From a checkpoint of a small transformer trained on Wikipedia: a variant of Adam for these matrices.
MLP neurons of a small language model. Each row is named by its layer, matrix (up: input weights; down: output weights) and neuron, and shows model dimensions 64-127. Each number is 128 + 24 x the weight over its row's rms, rounded and kept within 0 to 255.
After each neuron's rows, "fires on" lists the tokens most often at its 100 highest values on Wikipedia text that the model never trained on.

L9.up229 [168 113 105 129 136  95 153 105  84 157 141 133 137 146 117 159 149  97 157 133 121 151 162  76 120 113 132 114 124 137  97  88 143 125 156 139 102  89 111  96 118 174 166  91 105 136  93 165 153 178 123 106 124 116 171 125  99 100 128 105  96 113 113 101]
L9.down229 [124 153 121 119 146 119  90 117 125 133 130 152 155 164 126 153 102 149 127 112 109 141 114  91  98 112 152 145 138 128 145 117 111 104  96  64 179 145 123 165 119 107  88 106 141 112 118  99 112 161 129 101 136 144 120 111 122 132 160  96 104 150 113 161]
fires on: "st", "f", "s", "ch", "l", "ret"

L8.up118 [129 154 111 116 164  69 105 165 129  96 100 124 114 120 115 136 130 142  81 159 160 117 141 150 124  99 149 158 133 160 118  97  89 118 136 120 119 140 156 104 130 175 111 136 133 144 139  85 178  94 103 124 125 127 134 108 137 127 197  97 102  86 132 107]
L8.down118 [107 107 160 126  87 126 113 109 115 136 126 127 148 135 138 117 120 159 146 121 109 137  98 125 149 144 116  77 114 131 119 155  97 117 128 151 129  84 154 141 107  88 144 137 113 101 132 137 128 119 127 123  98 153 115 129 155 113 103 199 132 168 143 127]
fires on: "| ", "0 ", "í"

L8.up44 [144 119  94 120 120  61 127 140 162 138 121 141  76 102  94 110 184 139 146 103 133 151 104 140 152 148 199  68 135 137 116 111 167 120 130 139 167  78 116 162 166  76 141 125 126 116 107 107 114  94 128 113  96 177 125 132 184 118 149 125 125 182 119 126]
L8.down44 [108 132 161 114 129 148 134 172 144 161 134 140 122 110 123  97 132 132 138 163 133 100 146 169 124 137 108 142 125 124 140 134  95 131 111 131 101  60 143  98 124 178 154 104  95 121 175  93 105 114  84 110 124 116 118 126  92 170  90 123 121 121 116 127]
fires on: "ed", "ce", ".", "unc", "er", "end"

L5.up19 [120  92 119 144 155 104 147  98 132 177 154 138 111 111 116 130 119 119 133 120 109 156 133 132 149 108 148 126 123  93 100  96 164 123 106 154 167 140 129 190 161 110 134 162 134 156 120 172 167 114 160 111 170 120  99 141 126  95 121 155 128 125 133 125]
L5.down19 [147 159  95  91 125  97 127 151 115 144 122 128 133 183 141  96 150 156 122 139 115 128 115  86 142 150 140 126 115 118 150 137 104 143 178 103 114  90 116  97 122 121 126 155 130 110  76 136 113  73  87 163 119 141 120 158 150 126 143 128 118 121 107 119]
fires on: "part ", "20", "cap", "if ", "Squad"

L8.up357 [115 132 176 135 147 113 133 153 104 124 137 122  95 141  91 152 135 120 146 113 107 124 109 109 133 107 114 163 128 131 150 125  87 132 172 109 134 133 157 101 145 137 116 130 108 126 103 114 153 144 121 106 164 150 130 113 134 129 149 125 121  85 129 147]
L8.down357 [107 175 127 119 112 164 121 127 138 154 163 129 124 130 119 108 143 136 103 147  88 130 151 140 109 140 124 127 142 122 133 152 138 131 113 103 159 122 113 108 144  85 110 118 112 115 147 134  85 136 142 119  99 160  92 153 127 114 130 149 131 131 147 154]
fires on: "| ", "í", "os", "arg", "ah"

L2.up78 [120 120 127 103 121 140 160 122 115 106  87 135 191 145 109 134 111 169 114 116 103 148 187 126 117 155  99 128 168 113 122 147 100 172  81 124 161 110 149 116 131 131 126 137  99 112 151 142 161 109 101 125 147 120 138 127 146 170 133 125 118 111 121 124]
L2.down78 [ 88 121 120 159 116  84 126 125 128 135 172 128 106 138 133  86 166  91 121 127 125 144 119 130 121 167 137 134 108 134 101 132 137 128 162 160 117 122 124 102 144 108 111 104 144 147 110 125 126 176 143 141 145 127 117 141 148  92 145 146 108 129 141 116]
fires on: "ance ", "or ", "ad ", "os ", "ment ", "e "

L4.up107 [125 187 137 183 101  91 159  94 139 149 140  78 123 106 153 130 154 108 159 100 132 137 149  95 111 110 118 107 113  82 139 137 140 106 109 127 117  99 103 137 139 131 116 120 102 145 159 154 146 188 145 157 112 158 139  96 133 119 136 164  93  97  91 123]
L4.down107 [130 152 140 106 124  99 159  69 145 152 131 116 138 159 155 141 184 125 164 114 133 116 129 108 105 127  89 139  99 140  95 138 159 125  95 142 170 159  99 133 165 131 103 137 154 136 153 106 160 156 108 133 129  95 123 108 115  64 127 158 145 121 111 145]
fires on: "well ", "acc", "See ", "known ", "comp"

L4.up2 [154 104 113 132 129 114 147 196 113 157  78 125 125 117  88 111 125 150 136  99  87  91 124 142  96 141 158 125 109 116 131 144  99 140  80  77 113 149 103 147 131 125 103 138 111 138 151 126  89 136 114 134 173 151 180 138 144 115 151 138 100 187 104 146]
L4.down2 [118 131 150 135 117 118  82 103 101 119 138 141 162 141 139 164 151 112 105 120 145 110 123 147 117 155 144 128 150 164 152 102 154  80 175 119 120  75 127 133 119 114 131  95 146 144 142 160 168 143 127 112 122 131 124 137  86 128 118 112 170 106 150 134]
fires on: ":", ",", "-", "====", "on", "of "

L5.up40 [118 135 109 127 128  90 107 134  94 164  96 139  92 132  81 107  98 138 101  94 141 113  99 144 145  58 139 174 102 128 128 136 130 158 135 102 140 114 134 108 126 148 140 122 151  86 137 123 115 141 161 135 152 163 122 118 173  85 122 166 149 158 138 130]
L5.down40 [147 139 100 149  86 159 113 174 167  77 115 140 140 185 144 167 140 105 138 167 153 147 152 107 114 119 106 123 125 133 168  82 123 147 104 100 125 131 144 143 151 128  98 143 117 123 173  83 118 116 156 136 151 152 117 157 108 152 126 122 113 114 109 135]
fires on: "(", "_{", "} ", ",", "Z", "- "

L8.up269 [151 122 157 140 152 159 145 101 111 104 116 120 127 157 105 148 165  80 157 107 175 117  81 125 107  69  97 160 118 118 163 160  99 110 128 137 150 100 162 144 127 123 130 100  95 111 106 180 114 106 147 165 143 127  93 134 121 133 183 144 112 123 121 116]
L8.down269 [ 96 119 133 105 124 132 140 110 145 166 139 118 141 127 166 144 130 165 135 137 148 134 118 119 171 128 154  98 165 110  86 118 145 152 147 124 155 137 111 116 113 136  92 165 148 149 101 136 154  90 104 123 137 118 135 129 119  88 118 125 115 103 122 106]
fires on: ": ", "a ", "\n\n", "\" ", "of "

L9.up294 [ 89 152  73 123 112 150 157 127 111 148 101 111 166 152 145 113 160 146 161 125  91 119 115  93 128 109 135  79  97  80 170 147 108 142 160 111 136 169  87 142 119  91 106 109 119  92 143 154  73  74 160 134 161 131 161 143 150 128 128 140 134 139 142  98]
L9.down294 [122 152 148 131 135 109 119 146 109 127 125 143 111 127 112 134 130 117 132 116 132 136 127 144 122 158 104 172 115 112 119 129 113 120 116 115 142 140 109 128 132 132 137 110 110 143 124 145 137 151 122 156 127 151 127 158 106  94 115 119 148 141 133 133]
fires on: "\n", "| ", ": ", ", "

L8.up342 [152 103 103 133 169  81 112 155 134 128  95  94 127 124  69 171 117 159 150 157 158 118 135 124 145 140 132 130 144  90 135 127 100 119 105 148 105 137 153 142 129 144 127 154  68 157 124 110 153 163 175 149 155 170 123  93 130 137 185 116  93 149  95 122]
L8.down342 [119 114 114 140 160 119 132  92 112 133 129 131 113 132 107  99 124 148 126 104 106 116  90  92 139 130 121 107 144 147 129 106 168 124 170 113 150 138  98 116 159 128 148 138 152 142 136 131  66 107 138 104 168  99 162 124 127 115  95 119 142 131 137  64]
fires on: "| ", "–", "-", "of "

L2.up295 [127 154 147 131 117 168 132 133 123 105  70 166 132 123  98 132  84 101 157  86 153 125 131  89 135 105 179 157 120 148 143 127 120 128 129 156 134 109 117 142 128 162 136 114 104 134 106 140 121  82 169 144 118 128 128 122 164 112 160 142 105 112 140  96]
L2.down295 [132 138  86 124 134 113 115 111 100 131 136 128 121 137 139 127 139 165 103 171 106 145 136 141 104 124  85 121 142  99  97  94 156 129 113 115 127 135 156  89 141 128 129 125 137 113 124 125 161 186 124 100 159 155 162 115 118 156 121 135 169  96 103 102]
fires on: "at ", "yard ", "tur", "ock "

L8.up323 [101 147 120 146 146 118 131 103 124 127 160  81 175 107 114 156 204 102 159 118  94 174 167 114 129 112 161 142 121 128  99  97 124 119 179 135 129 105 114 143 123 133 148 117 145 121 158 178 115 139 147 113  81 122 180 104  91 148 111 113 136 147  86 110]
L8.down323 [152 120 109  84 152  97 122 135 125 121 114 105 130 131 135 100 135 171 115  94 151 120 154 149  93 120 144 167 172 136 160 136 138 182 146 171 108 134  97 110 118 138 114 109  91 139 138 121 162 135  80 144 132 136 164 104 132 128 174 162 130 164 123 160]
fires on: "R", "p", "S", "| ", "D", "ans"

L2.up209 [112 129 137 100 123  73 140 135 151 146 107 118 114  86 109 130 124 168 115 117 114 114 130 154 135  58 173 114  93 130 105 142 134 152 100  94 109 166 103  71 112  88 107 166 106 146 110 159 143 128 133 141 123 106 161 127 163 155  98 146  99 115  94 134]
L2.down209 [129 103 105 106 127 176 164 151 110 132 131 126 153 147 136  95 146 131 167 109 147 164 125  96 131 129 128 164 142 137 134  78 105 153 128 127 146 106 161 151 152 167 128 131 119 116 150 133 114 118 153 159 141 117 135 116  74 121 131 112 133 170 121 106]
fires on: "on", "es", ", ", "er", "on ", "ar"

L5.up241 [104 114 114 150 109 137 101 157 142 156 100  99 163 100 138 136 128 145 184 100  95 119 116 164 149  76 140 111  98  99 110 117 127 136 112 144 103 171 132 132 160 153 115 159 112 131 128 144  89 106 166 143 131 126 172 115 123  87 135 132 117 131 143 119]
L5.down241 [133 153 131 145 128 108 122 147 123  98 129 125  87  92 105 140 109 103 138  77 113 119 103 138  89 115 117 144 122 113 100 109 140 161  87 125 144 160 156 149 135 165 161 129 133 163 132  70 142 177 153 145 119 132  98 115 104 136 138 146 162 153 140 122]
fires on: "\n", "; ", ": ", "Wal", "- "

L2.up53 [122 109 132  85 117 202 151 163 131 158 139 143 144 158  74  95 107 104 151 108 143 140 143 101 147  73 131 103 151 172 127  73 126 114 114 141 147 109 111 140 131 148 141 145 140 128 111 110 121 119 151 119 162  69  88 143 109 125 106 160 125 157 119 139]
L2.down53 [ 99 145 116 144  81 122  90 109 143 155 110 134 127 126 107 178 139 155 152 143 128 133 126 148 151 160 104 109 116 150 137 163 102 118 104  93  96 126 136 129 140 121 148 133  93 144 142 134 160 158  99 175 129 147 142 136 110 132 110  94 149 128 151 108]
fires on: "to ", ".", "as ", "um", "-"

L5.up24 [114 144 105 132 176  79 189 132 112 177 140 124 137 160 157 105 122 104 114 129 113 152 155 135 166  83 146 127  99 122 112 152  83 141 155 132 129 134 108 111 139 135 147 114 102 105 149 138 164 137 139 109  94 138 136  85 106 117 128  97 138 158 122 141]
L5.down24 [153 127 146 130  99 123 111 167 144 147 121 146 139 128  91  74  78 166 134 149 113 133 152 146 148 114 103 118 147 106 165 122 124  91 119 121 136 142 134 112  91  90 145 138 142 159 169 122 121 146 107 125 108 127 143 149 113  76 134 145 153 132  86 147]
fires on: "C", "Y", "Col", "S", "| "

L8.up173 [164 127  92 105 119 132 133 154 154 165 144 136 111 125 116  76 162 142 129 152  90 128 116 121 156 102 133 134 101 164 118 156 143 124 140 145 151 108 117 155 170 180 161 168  84 115 136 138 107 125 114 125 140 133 151 139  96 137 148 106 120 105 154 119]
L8.down173 [139 156 125 108 120  95  93 145 155  95  92 124 138 120  64 142 105 128 142 101 146 116  86 112 120 107 136 172 143 107  91 135  82 156 109 107 118 121 163 122 113  87 172 114  78 169 136 113 143 153 129 160 110 132 112 122 134 107 151 116 134 126 161 205]
fires on: "\n", "ou", "É", "-", ".", ":"

L8.up99 [121 115  96 124  98 100 114 182 130 134 121 122 135 142 131  66 109 148 160 137 137 149 136 153 126 131 126  79 108 140 120 130 159  83 117 132 124 172 102 111 169 125 138 139 170 117 121 148 121 108 135 114 149 150 146 119 124  83 138 175  95 183 146 132]
L8.down99 [109 116 105 143 129 140 134  52  81 114 121 171  97 165 132 123 135 128 164 110 144 117 129 120 128 116 128  83 162 113  89 139  70 149 127 105 139  74  96 131 127 138 116 118 120 137 130 150 131 128 173 132 101  81 147 128 113  92 129  96 141 128  74 135]
fires on: "-", "er", "en", "on", "i", "cl"

L4.up176 [ 90  56 103 148 143  99 106 130 155 124  93  75  85 176 147 166 110 161 120 115 119 154 151 161 145 104 124 157 129  91 123 120 144 166  84 138 145  68 118 102 164 103 117 152 104 133 147 133 121  82 146 110 118 176 124 130 116 128 157 138 124 135 101 115]
L4.down176 [169 138 160 155 171 116 119 107 139 114 132 123  94 113 104  95 135 110 139 157 146 126 105 122 126 115 158 131  92 134 106 145 133 126 134 153  67 164  88 115  98 175 119 136 148 109 106  84 127 158 131 143  75 117 128 129 167 112 134 112 169 159 156 150]
fires on: "Division ", "est ", "most ", "def", "National "